Weights of a small transformer language model: MLP 1280 tanh GELU, 6933 steps.
MLP neurons of a small language model. Each row is named by its layer, matrix (up: input weights) and neuron, and shows model dimensions 48-175. Each number is 500 + 50 x the weight over its row's rms, rounded and kept within 0 to 999. Numbers have three digits each.
A block is one neuron, or neurons of one layer that tend to fire together. Before each block is what it responds to, as a language model described it from the Wikipedia text at the highest values.

The first = sign of a wiki section heading right after a blank line ending a paragraph or table, plus some sentence-final periods and paragraph breaks.
L6.up246:524459526454445468552488555476661518479403569424485518518471539539480417503601537519469573458385449491588547528561500448459568442402446565444472551451506425428546542551608523612425526449502575424485471598526458502594478420586507493475511450451553604525511520513526407432488504506570481493468456553538542597487481458479524437518407477489499510454508424501514474526470505549429425559523
L6.up269:517503513519442460507463440471465493443485452479476449441594512512539585438519510468510512510468492509543491482536489471601617427509433434540412607455505489474543545533583491453495515464493414571470428506459431403490531519448519547534478459378489531452433371483505467458382546585510474551525532506413476527621428576526464358509462485435510506522551445456507415558490448527530400559499
L6.up356:488484513497480565407501427510497479442524427487518550391552512570492479563443508404473408499467475534479544481520448527485507418423431386507466523573522478481501498477491504479423530450406480551487564462448533495450440477560571508561519462466527530457481501497409534467594417557524503521389483461494538517462533606464487520515483492455508567534485510484576487500428440462569480501544
L6.up444:462455412547488505587520523486517421427479538440518479495455479478547426519435544426557415477428577501467558510487489547628508460467498393534551498483617474562637525456455516556464524465510521562461433493487405472475475493560533560507522471475508454516516470442447422441524412471519531432503436502459431501514452559593451570542536503442490536548534486507592408514461444579428457599549
L6.up627:432487522542503494476424566526477541416429416490462591425512499409501424450463453516426477501461557455501529515560521457490514559526480519481438555474563431520502497452548513480560570388444525519533460540528532468486551484491456426496608502370577469444435518561488528540506443492595527431381422573527499610515441507523507464534456516406474557538553446543533456515532468472529542486528
L6.up650:490482465508504508553466415466503427451549493411415546544478573540461439531560477518476440532548491513478555529478516602487505502408550514487451511571484529559488500473490521505636559480456485439560456481420461444491424475459494463562479514478482541561448531466519488537533427584589519577466588487584455490570439465434515486499534488445522495600520503422599516522495466451538476527468
L6.up733:507367478428564488565493459487503460576525546476535495547577489498485536538442516530549504414542568583483462483516588528570528594472492474550498547545442535454544463444563531418484479513544561495526512516480525411517360532557552514564502508488453497551502503506506505525470467460502406460497541579504471498499544498463494465566547474472483519488549484490512506428433499504521512490492
L6.up753:396465507466557432529503410483533509514509536375524464572564495476573516439491508589444547615449516466570571495487574412537436503490484581534436517631538458456521532499519491449495526472511475443475534566539530424483572444569480492540522469417594555431526575502389522564482449534495545525451577558409479598457467495501507539547447453469476473585519586451517512498494495563544492502513
L6.up790:420476474445523519411433392517521455502465493473484577415477477446567534507563542510487487493435542402543486502525467506447486572427468549536534534475546461526463458450390550476445520478454579477520478533528456498553495504474460461506640523554513532513483475490479468586473431430505455479424521522424424539596462492624416507492437542566574459410492449434593520599469469452469494590506
L6.up904:496497503502550567554559515523504454532464512463513527392542498531485533535495469450517373549489494471499544532498452523586550541446497425542487512639497438404545479434557556453482390365558505535468514516467449484499488499540553534402514496426517489538480476482501451429589434410491482496496544480522553526464548579501456438558573521441428519481491498498531506473461482477548444478456
L6.up922:566547495409552605515547499484479552507520419501553515575475473505431599426461490492382438507537468411526556508493489468498526496495525442519595581439494486449477496483491437443515432514596396478584537532507416450468513483443422422525589485496509532522487471541505555555524390472487482536539541514433482553611477406514447429505541457417474466627480511517537522536522483513418542525470
L6.up992:510480475396575509584459526484502505471477489496479553527427534470468538539517541460519502579499489504512506491562446558506518501485529459535522504511524494425463518553519515528484549456565445472597437503459427473459477480542504563523616528496528439433540383514448552500454480428537528568613536574442436591429449512489524479492561429446417533444512452476556438576501480512532472528493
L6.up1012:511494399490530539566494456488467547446576423492525559516501567456533490547468499390512527553453423576560494456531530424533544427493547449485447539568480463477493525543494542470520481537525454517581396504555475439574453486399468498535577493512477430465553500577442510505442506472570505472489495473423393543636586512577495442512596495580508482533460609487564482563576523450576529512458
L6.up1132:451461448494553542472384444378539468516449578483563579511555411505508540489525532563576515402407488533580519540507559405517549436426515469499457486571489401536545570462561502529473625431574478511537480501458478411549518418512552500501548519479578498450460511467396501636537565524510506410488519522498450598514458602481526485497525488438473496581465514415506512493441522560529446542535
L6.up1207:466459443563521532476557478504394519600597511577559449431582529529570574471565407486445577490519486544532510558541462429486497520384572579445455562492429500525502535462458392430549462492565471484544482448476465442471521501455558518416457530508496504406410394531509516463523511529550600485561435506494505475513441526474545566491506444453455523539485596459431573527447509470466518532418
L6.up1236:440561518427476478482515447604538454541535397420547534457520501489536561554486487422504476446453506451500452440459526455643532485395515508498521447544454466435441459588504510479507533424518506519480422548422518507581508511466474521472500467568440480444517598468506419530442482430504572480446488447541542508517540468546434505484458431408580423515512580459479501618448459511432419510492

The first = of a wiki-style section heading after a blank line, as in ==Cast==, == Plot ==, ===Music===; occasionally sentence-start words like I or we.
L2.up68:553514526485498521536498419536519509440499543491577499403417538413503541565483601492573515434445524492598504444540469425462520492466541454500555501370541455583480433420549541487502498560564469408468560451521603480606496568489588514408514581482529486571477491496545369526563512558530452526476604562497425448450477565443537537547559524465455581454496405412600543456566526537525533535446
L2.up87:524574474476515589480557525545613436514549506469466546430476458538516522477487519451590515473425536443485576594485483495460482506493480495540456500509402508521590499476522594517532566555574537476477528464413526493611440527579430405559480556445493489548503434453505503475453411461533511568492520423483428587522457538464531424545455442476494506581544494473510450437503461441501570562457
L2.up480:485584541514377471473444577479513538533617550557478533537490550443512586472553575542398488574461501491573532417466541554484535544437487477505459564463512442494494472490499421502515504501466495441478511439453525472519533523518515538469521520545469446440536332464455587534469511539532579494497535559513545491426526494482508460501479405524508501634562477429499499493457452515486495471455
L2.up831:480547595503509564429488528474455478553583406574557457541494550453479556430535562512464455511516506577530424540571486558627542575463525421506496526492550502464510561478514456549570414593426497516563449580505548546579493483428484546474442509479512472416552569439489503536516554420504508628525528461550553486576543535499482499491498463485420592487567503560466465483476575603457560448461

Dash tokens in the |---|---| separator row under table headers, mostly sports stats and election tables, plus occasional hyphens like runner-up, one-year.
L2.up21:520480532564506527483471599474467486430491467523406467498490496553497467645471452469515412589551506334617500448496480523511428482512433586463510561405467557564498580348534531476531592549601575565476419437514551471603440538479577484516534524597483486487441508558469611467554511508477495459456518543526525543478489504454443614488485541463468514494493548472512617516473398540486463480451
L2.up654:537418542468525532498462514553569499553502554518509465526550471507541543443432540566504518494504541471564546386421445400507473424475577578500495579414522489507423533583523524484507490494421527453440487435498535524579428524516568479508547552507434467461410468507546513477459591521521499562559564486445519558416570597524461585544335512480505520391539486521449444569492503429475491464507
L2.up693:460500514464488505463518494541494387424435430484498529494431501594467520393411445608467548492532511478547486488536482545541560453545539537494451489538454538448467511556441516503460536577461453458570498488511504501469531412435563594408507481594441490442458464533486514516479540481430452465477534469536465514505469427539474541450447460499545453521492492506500428534595395499542591461547
L2.up791:475524502453377595446504551548529404496451535474454445465459459576496481551424463607464490452471454501480425578422520496552518451382462425500545439534563540498417556458437518358483457512448579462426572404452553520535470547530562490430524542576487485569447524607552579501522539469530493564433542435487476579363551566536540517448429379522540442488485474487479489518449428472432509515491

Apostrophe tokens right after a noun or name, mostly possessive 's, as in ship's, Google's, mother's, plus contractions like we've, I'll.
L6.up88:553500427481510468568457519444458472446492506503493568477464517518529465498512575411490500493455448556444554573476566499556502462496507516399614521371536457500459447474461592427468463394515393512476637559480615498475427433405534447532444509579421511537533487533556483402514455442525566530521532440549605497572475556553589557536470577486487476524436469486576370387500495520478562498478
L6.up121:548484478478510414619482473462489464551507496455499489507464547604539494571531604537482516475455513532517533535550438547563534529485539454574528501447481480548471502515493585580479469522448509539484493479468549480387489492415508558495447546495518509497435500517519463446504521524496481560474518453520454567530482490466476515565541445463557452530538466477486496495523476488532518418495
L6.up257:550494493543472554561471514468551554561519435429560438446577480498559491482394424531502419525431523507537478625534537481547424414480527529454534511541510389544398415418469505446498506418596455507436457484467488588543541427540442584525430529552473521511483447509459543547470491537491523517517521427527601560435502477481506495487562556565539487422530482543634469601429579482531608416468
L6.up287:400493518437578547486459560507499495530537460354409518423461470445507543534490546532552516552540544493475490506480513494418463430543470531515424551523603503515534490523477456551439558362552505480488519555417533539522528430515537427497536562502570487522527528544449436588493528513447383517502442488422513485516454593492492513392528455555483553512540518489453484524503438437481485516560
L6.up302:568497509516554445510572533485441516515499573371449501500527423499468485503520470600535429512500517540542516554418462517428529498503517473470513494467557450437422521628563460520454619511463492555461577565477572475486515470516562511492438534549513524517453460551552504534467511509456510557526448526519561474529438466445535523555581543532510486445620523527543474574417474647548464561457
L6.up336:572465491541582443542515462489531521528543503425425489438416458473525549465557518433505518436503451616497505544530480469399449429463583457594484482499439522479527402514497404440444444459491517546371488435425523553445456500517499598543567493563492516536403478561551433510461431497476439508575582430536438523551524539474543484520419519512560424409534491432543564535552537452571485556491
L6.up411:502498479397424432459484518511394477539445450463540517387536578484538561477521405581407450532576486455518535530530527580465475486527534512489442577527554388602521492502454429546565561497483522451588468476406501433546642478367493514434493480446423543505456517512526538536420486567498517480481514546418447540373454455492471488516538523468484414569495443507425548512371494524491534492533
L6.up416:500521507469453527451485432525472598460461532462538574553483523468411512458427461559485489556441472509471516507505480536503430534455485552459444501580595544516535482496472473427471496528542439446407494569410559449531446445514526462475555503492514477536527426518548434583476456479539587435545505515532431434489484516583568543470500531484553505493555522501417510519485497566532546512521
L6.up511:544458446529541460512463506565488522470461535468447536483505520429482395390552508595504492560500478419532538507477605512521546505525480527461432574470493470512467471508458452425550544520541408391501561404514498545508544519519545376533538448454500487579511499460508470513612583523472425519454426529509529546432479474492599421515398493512539448487517451531421453549502441427529540432575
L6.up538:597565504424491454487586502504505472513647516546412496488479552517501487482529499508504477516530531447481599498590457440496493450522569535527437566588500446527551484466452436563577493420584431497390488561457543469497524496499460507577555467558491481533552467557522494514598503507486461469553478527510542462546440446514495464466478566401489398472487424448440454609534386570438491403450
L6.up710:464580478456480567506477426413459553512547502493474502479513443532524567539503391525533535484597473509462487536507552463461494540527482521546438513532467441476485521534437451498539529451432488571551329352429514513518438533519483492556514587566539615533587438562557512524486423533424504503433507630614527467492428440354513493458450444434524337577416477511501520509511623569568511460544
L6.up855:497547530421497387513493542414529521449433572517474567462449538516587565540438547386568479502530451511485524484532599627434563502467444439505346502497556494426527568465533451636476504413471571493520502487484433408432429457508506383492471469490501502477494521493501479469505476434515469500437551519470449420428555557530524519641523439577523531546594453487369543582497474542518497428477
L6.up929:583450476495520523484445559566492468536583476557479413560401521521500492426569491461460535456518513463517483545494543545452386417488455518544542502512506407460446514427539512549580512446526431562441507421445466494528587454457461559557477464463427476502502481479683540511504555453439564477462546501497587488496492441515534458547483550558530444557547531567420488532514440498546470421511
L6.up946:480481433471446400555496624552500457532495485457532437442479585453544446486461414551501587521511548486548495494558507485472580506511471487605450446479532501515465498430451466393534500441446515554519527429408526481559487498436487517434507492467500546442439391423515574475437384475605491475606541455446472539483546471518524473472452479542651486499562507430493475528541603521571491487466
L6.up1116:477489464448508550476424552488477561357569507448506454457566484539557484470516459585496522468519470507494458478504467504577481589510489452521518478457572501562501558387468414508524487538483512450532489460523469575551493437518576472537518542522395540456515463470488462510589498482484489492544447641496440460582480525456500485418466544539596388540489450575440491542488543578458484467501
L6.up1248:558496452547501445433574547451520538477523556485525600461454514508565491531424515559571496572599578402427513426550504519559467530423495504559496485549542531489495559474565444582539492590463575564491473538509522470572445499466454508543535535448523506593493557485506404427463485465445488501548485454509538478554414544498495467534538534528431499502479467631517480532520536412395546417522

Possessive pronouns such as his, their, her, its, and the s after an apostrophe, often opening a sentence or before a noun like daughter or debut.
L2.up355:561496412496466437477538511512518467487411509437447624492563519535493486494463454509541497592513615473570517509457514542504591514496383543529395418553496517553441474462513523539421572446516516496459541536493496451494537388556491544573453458503491490570486467509380544484471496437529432446492479382480534504492498496502484478564492591530617530530487511518453428481468526433476413500566
L2.up407:492435497491519568416501486452527525433518454471476479510491399496509522506474610592455466592554559415515553519598424607502491461467481545525455519483415514537438529544531485493458478461592515530536481475501545656458466618519541422567460492482491494496481515434529481535549423524499528615431575543417571471503533528479433518564593487519390545593486586569533546500487485488455507496503
L2.up776:547494456464516495464473520538542442468546499411539503559541445530491481601481494496434419499495604468605479443557516474474556582522513541518473508578456620443405516491576522508508500469464493510464491490492482400556488437447524471558491494523458535460468463395605403463602438413496474539453479487460474529506474502551426459502479544532486511472506564532596455422443465516447603459434
L2.up930:454480524518550440505463563480480482525459493417519456494579514479510525520483536571414469507409474423562469534549511520521532556503440517414422529431516511499486503461522517491503380596546492524536491472451486531477509511426473605399508500441583443544545438565465417487551425533349487565471558456407548453598516563466477504517523556452450478526500489514539480550456586472530553514600

The first = of a wiki section heading after a blank line (e.g. ==Background==, ==Cast==), plus weaker hits on sentence-ending periods, paragraph breaks and table-row pipes.
L7.up1191:434462524509534541439436452461471468405484519464563524517506512519512478481553566474487545409457537484588577513529566525534548398477523477482472538579480485489522463490554538530516504467520538559495408495438371580580504499458597476510578497422501491396567489519533393490437500498583474514518539536515485596512446522483422392416524531484402494496579462469499482456395533471540488556498

Hyphen tokens inside hyphenated compounds such as Commander-in-Chief, runner-up and one-year, and dashes in markdown table separator rows like |---|.
L7.up223:566451571443553557547552527566458494512534514465489433500429560447535561454506399459516480539431522551521573515540570476543499541595508466509483499481569546561505490556468485473523541530471464491489556529454533446449537533458503566505529549553466459576510549592501528429523588453435541530494401504485561465530476491463492467508476482411440561509521544553490534531504580417556517552508

A dash inside the |---|---| separator row under Wikipedia table headers; weaker on mid-word name pieces (Ja-c-ques, Dan-ny) and "never".
L2.up465:449463471463497485367500545488586450604505590492484444543510508564467462481498475534520503474566526525512489524532468522561620478508514478509518455502588434457512471573539569522459475475576444480491544486493533484476470462433552544378529434542426469468484560496470469480516516530474418510485496509481457493474514475521466479431470514541424428462602504498461485489573469497629443467409
L2.up729:485564478507391550585496466439553481468503472563510537438491586521491591456499462476526515536593499492442496485496549501527531482488429475494477511327482468518516455453484495401525472420501504474501538459410612532517526441525510515511503660585458500488523556498549500466479499436480525442492445493487621578543521590573459440501458483501501489562601535384539545411471531442534526490528
L2.up1040:464468556490580527482583386552582538524514595501506562518440438492435449564505561522488515467549426552551549504422543458533518512453522594499473534492612437482488501523403509507411538576538532456566491499510574506449509507579497541421536459484555518492488506521640480440595570461547528522518477480498456503463446428516595516475499471554547525545611474545482492490423409466464584469459
L2.up1204:489461535460492541461583484547534492446451508497514484517392538527474462549421498493380511482549519460528421491416569502470496534516464505457487461467575503413520474502362457571526502491533415484461452416487570535497503439550333547531511501558505550482428573524622460417499442497461457439513526513530463533480396581597576414417543453505556429588613409587529484485444496503489489533542

Hyphens inside the |---|---| separator row of Markdown tables, usually the second or third dash of a cell, right after a table header.
L6.up25:593456550435505534463478494564523515511473494445518510478584517460633464486501474452492454606480538420492435439517400537497456542535524483508490507466455489527452469459522469482486553538548468463634510535467504462510469478519504536487531527424390592569490461455382502417493555516417572502483441487551482502553510537360486461526499450465483401504555484516422411434517554488444479431517
L6.up148:472511451523530546513441438520429495541475498501497491492529490376506530550487519518519492519514522398542506450534507401510397380525585514477525521419524529450382489514413494478536471468548547362559616481467525515484428469406467493557405589527569462573458460504550549509548573552440404477455494580504464428490463530453418492462574467537556394510510486440601426577446430607464373475478
L6.up165:528482511524595578567533509509500464552513397437530513533420525482484400537523467507525488473517466523499525573555507559405623520541577548566498508487492524409539455498505538428491462507486493499588480494488514456365435601423383435506453544408514509447573555569489507537565494539492510562509501545500498545515534560539612532387461416502519535441503468472437546458508510610501529547572
L6.up243:468436506497545472542518553471540448532546580510484455484529416448529519459563444421520420537391580447514545403521498461521502601597539618518474566492412436477518506417525389562507451552465451536497542469462529485445513496486516515524455495555523536488451522504490500460569516466453556515397548539594473515510565435438405422422529421447496516473474597494568470442494527477456485598493
L6.up297:577442507508432537466592517521494529601422485513451516432462486515591433467446531509528487541415499443579539579580488516458406611466594446596480421506461475402469494486579420456506561472584452547528539554514481487551442424522580542562474500588464552582505426471554540500539527550450434506486452502480511505488536459466507435463442481504504517497532401530468521496469508457478507518460
L6.up340:583484476523430502481464449453493513518514556500466489459538468512504410528544529507384463629442458525469509492499485535538546607515538476606458456419480510526453510484500555470547490494506532506505502505488482437532537528466463445427534500535577461478488536506559492476494571581461541510394563483552542456542496501475434456465463506480403423523452461472427541502403508471509577483488
L6.up612:512467478478464545484458526516465409580569523492487526552558519491548479432487510499463451374439559398425601464487587546474531553586477540464416488419536494495469521470537421488562450413443562508556512469449487563398479569482405433490548505413456562551501455491503409576465531461466386482444465475427533559454470590515481489538586469480569583525595468526441517470466506558332580474556
L6.up626:437446427449461433540481537542475469543537575494574383603417493389480487517504552489523449516456503468489443412578563411474478599577525399507468534543430485494499461527593489521449669491479470503570554481490515506569510431493514541493536522501487565505404469559465451474507494562459463474485524494402511506497534421500406407476448555462429489474486477524540390424488556572508615523495
L6.up740:529404445419518440447591484383563462526473497457394448489569445474462356527554537557535495501498446432451511524498452603575497497435480518452440497464563493517580574498604481445443491518536521488476535534520591482439625515493486412566408507502542523485510498499536461458523462548501428418539519531486514526518492530520523487494495510483519506520549523460470540456500581473543446543572
L6.up807:442476490499502497524380442465521575475515580464547487459551581509542407547481387496572505420578598492483427532494542522504467504539526511508462543418555499466527508511433622509504459469501461436506550511469478550504488464446531525424402550479460462557525560535584485535439489423530504536424556439474572496444521494359522574411488537563536506541476496514570561532532428602539556519523
L6.up831:570462455507428585468568420502415466524485495371531505476497530479547530507547468466592436400563548507527484469448429473531473520502441540545473487418517510541544385456497487512524416448483517527435464431557571477548527482434509561452499601439475416534574564561541511480471518559474525524536531419417462507467526551572513463554543584530421578457492509519489548512499551558564510543482
L6.up971:479597644517455531555497498605436510524509458499514557543496545452533531489593427515516502487541468445638572437574505421537475503476514462534464467551456469427522529474460569439507511465432509493482508438537498496547451591491494442563459537514453528530496418530600451507544421659483522473481434505537524435512438416408501469357526478431462487479514529471517599550590541520457488481540
L6.up987:455519544485435526505453524557471450442541503508459510533495518551512410511485418493584493501505506507572491597517434435497404540510489483385578516498434535509535529457487534499498494558491432456458570447544393421438411423458471408473485517490494509540625384543524588399630473415500551431559624541459572496493473508533545438437487518502548420467538422537509625577454509555498424535480
L6.up991:428522502456574457455490488499459530483504438516559475435491463470510477589410481491521408382446520443587586450505470487531545554594453437512422414516463500519525494592494444542410486444563387504495500516571585569546457557507467522493567584441569559340478458543596457509528517371577492382480448487534585476560505453589532564456492397487549499419568426519481498471512556598549518460496
L6.up1161:508514411417597510515565618512582500466457598456537492529431446474575554554511428453481566520504460465536437492489422519517496466606468496525486467502507494498576551543459609464529563489528547455529507458471521513464502489470477535563559497450539437425537544481454451535476509453526512443473506470504528450446559483534465562580480484546491482421480453443475601611501442507425410487552
L6.up1246:545441473513492525408577545484464523524533471465423550505498498399540482545479458542444523496610466466530492526606440565488492476447493493495515618511566477441509528427453426523533506490486574462527610419502567455486551531575547561529505558439558505540502590479417406439568609481458459564512487473417436358443493532552467555521547406499479485605483479575518587539419481474492599477454

Fires on the apostrophe of a possessive 's after proper names or nouns, e.g. Leslie's, Napoleon's, UNESCO's; rarely on hyphens or mid-word fragments.
L7.up10:451532468558459481534506516478553600458513626462505387454466475519536424463529431482462485451441446470585561459443541527476419456421456435505524585520528499609533510444481475540514607471457417504520477436437546427558498581467475501539460513516476497438428528443469484429512403499572431528591447497478429563484458486534540505471458427529484483470555440483326554483479584458564448536501

Hyphens inside markdown table separator rows such as |---|---| under header rows, plus the hyphen in runner-up; weakly, line breaks before dash-list items.
L7.up1033:562462526525407474448494533475479451605480571509499479492474530579553547503483557452493511567512492494453526490567549418434563513431504508490497441437385571445460511567455511497534507578484474421559515515513517494460332431552559524465521568546492582479563510536526501316470572491502590468474480488412438477486608536516557517586447398494492450464573477534462451471513540473586553455513

Mainly a dash in markdown table separator rows (|---|---|---), plus weak hits on mid-word pieces and function words in prose, like share, den, and.
L6.up203:484538391530548476471459549434614498565528586542435497587509549470471517520508532406567615481489437556460503403405478517499468426574507578436450540543470577508544489498577521570498530506467445471481506487488378499484557482518449527507519552521436434535522573536534523424519476551514522454513540531448517460554585442542425513492448503454505528545623489477444505451399504510518364568529
L6.up214:545522514454387543462555536486452498566451388449498514484533486556482548469454479477455559551428488435539413484560464541460438549474513458439433524432387536588512431548462629513515454378478535414514519501500420526483503549517444541458478454517550397446534509480435489518483561403569471519467513513464525486583511535489550534404531513504560552567537423555547461518495516586480457517441
L6.up305:562562568476382501427595485527618543507509557431537516498486470576532575505449541488556494515532449473498501538535436456539461572389539534459478474550411598370511527566460513548488458491467451456574606555523431437436495516464427508602544494492481473571459549485535514489592450535455497487479473425492473565421414504475515496471565394410486536537543603590436427480523585403533508479509
L6.up490:545491418440573450578507560484493531414592531552512540599601528491509516583514508484563462500558486499496532446463534523571558410508488547482458480498529512465593518555580478467491584511560496542521529407479512467481455476496530506472389393526522544575389463550517531516531553548486497580509538492426441480520405556498448561418416545501531382359490475429533401486450510383499510409475
L6.up510:463536453438520514572436488487409487498526433426498509524495365401479584427475445577438553463376483466459456483487542462623494447455588473497491509543605446434551539616500416515448399554450549576437474529511420514460537515454484601463548421566440400537535467527410503551488494515519558549514438423501508404452564472551495513444570517511556481496549461524488536554446529448478515616465
L6.up551:448507475497492422476493515465487512553488505505569570545516446500546496558468434517446493543547398447561582458507518548558481522601542526447540550440370406457561521517508528542528515553552572487515588544482485578500488428551619524528500451466516390479514502507545509540463488450547580491520531523520557439462495513420473474526452485501525470538471493491522571485555474526482454548544
L6.up614:492571616459531497505468467451471467494560544617460500525521549439478492553429424531479578537480481531601475472527501660484441431537496534411548429478479528507515432535584466601493528431455568528449515528467495548457507510552470442525450462569463414470446477533574462470506555548472529483544550560436458514416442500496575505528485481493536478552504562623507425511535495480542460530520
L6.up722:454531515498523383490513504438542518574473503376515479495471533451499515561542517589463512434408494469594536523563519550538494492474454545451486529503540469504502554488501549507486582502552541453495467410528507455440548497584485429585444457563454484509498506438536410523523434621450456549549522626554436600465591514371468562593525513438525452476408508504487440523503597456502454504614
L6.up794:517520524470529572491459446538509515547502551516588542376530500513511481525489460441587462466456535547511493483499515449464576495477448534409487476460563483507555454516448414503426435535485457492467594449478394576465552485481551504519381581537481524451505477406471499515522476426521526517566457435508529547442481447457499490529464433422510454555561450465557485363485459435576507440523
L6.up877:463579480432463519553517534516563496502536540554475412473518474463503487463464394522475514513445495447461390507545502478562546558460542455544565560521495552558479530566453586504477416489521535466529429527539543510504516528483452524510438448394475584437510508461469471440485585565472492540510474499478510507527509509494552523521446550517562435538494552464503489481441519563493518541515
L6.up914:516400551432518521514536499508587534568525562582495507584490522461474538421473477482455477504483515606572506456561471431552535504548407409570503476423460530465502420484420413451477503541517531477500512416437535533456492457512548358481480415515479448515514483516523438482436518533513532541509498462608477369427513508450503465398472507520411490415430437519558536484450545511507464451406
L6.up1021:530551437498542445522470479538557541492535509461514464537608430561423364457510401467511476552473557521466437552520449499480450476520547383527470568438447438556489520509471482439505544524465549519593511533545554505498527484484471530483387470604554451539403612487610479487525426434538537490538577539491541586534551500494515488568520508505587516458478541528514527454467461523444513439478
L6.up1229:386494487449405524527498579577535435534470396495579527444564528522452541460467473539540500498447477546537562495568447501566461483457470561537458487480588497542452483480543526488488536453593503461468519415508521499434539502441433490482548495532498528497463470510523512505465516471533547362483452509508410516501453605538548504499527535515546563563416561488499490530441422440477465486479
L6.up1241:522521463453423502377520496524483521454499529537516519460511522484497522511424534474520566560500481490524441576477464527471490530546485505427478480448512482452526547465497464512558582458461498382525420456497558389513500484501490454488635559495547508553514596438480516489502553530486436544493507542420434438548589451606453530493487501495517424508549487470436514510538516491506451527483
L6.up1257:510481432505508516446551547481514565535448449560442441553509487601596468528531535520498507571455633555439353462484584532380591441439551517525528440529510493526360457444509626499503569481372439488429455420472560571490586438546463549457435516504467463518555513486493518467455485589509500505453530619548466516451435483541512424512535568513520508453483425527581477541472443538546492450529
L6.up1278:547486528486535536527492464481481509573531555543549503470498476571518484436489523551478547492444484582432462540460414514480493465548607544423550513530495618400533508583500520556452564526526501553574531505459532507424513495481488448517477372542553453454569491494489570483509516463442540416533385560500464488388590442403385469429534502442562530454512461493429549559334462479512482475468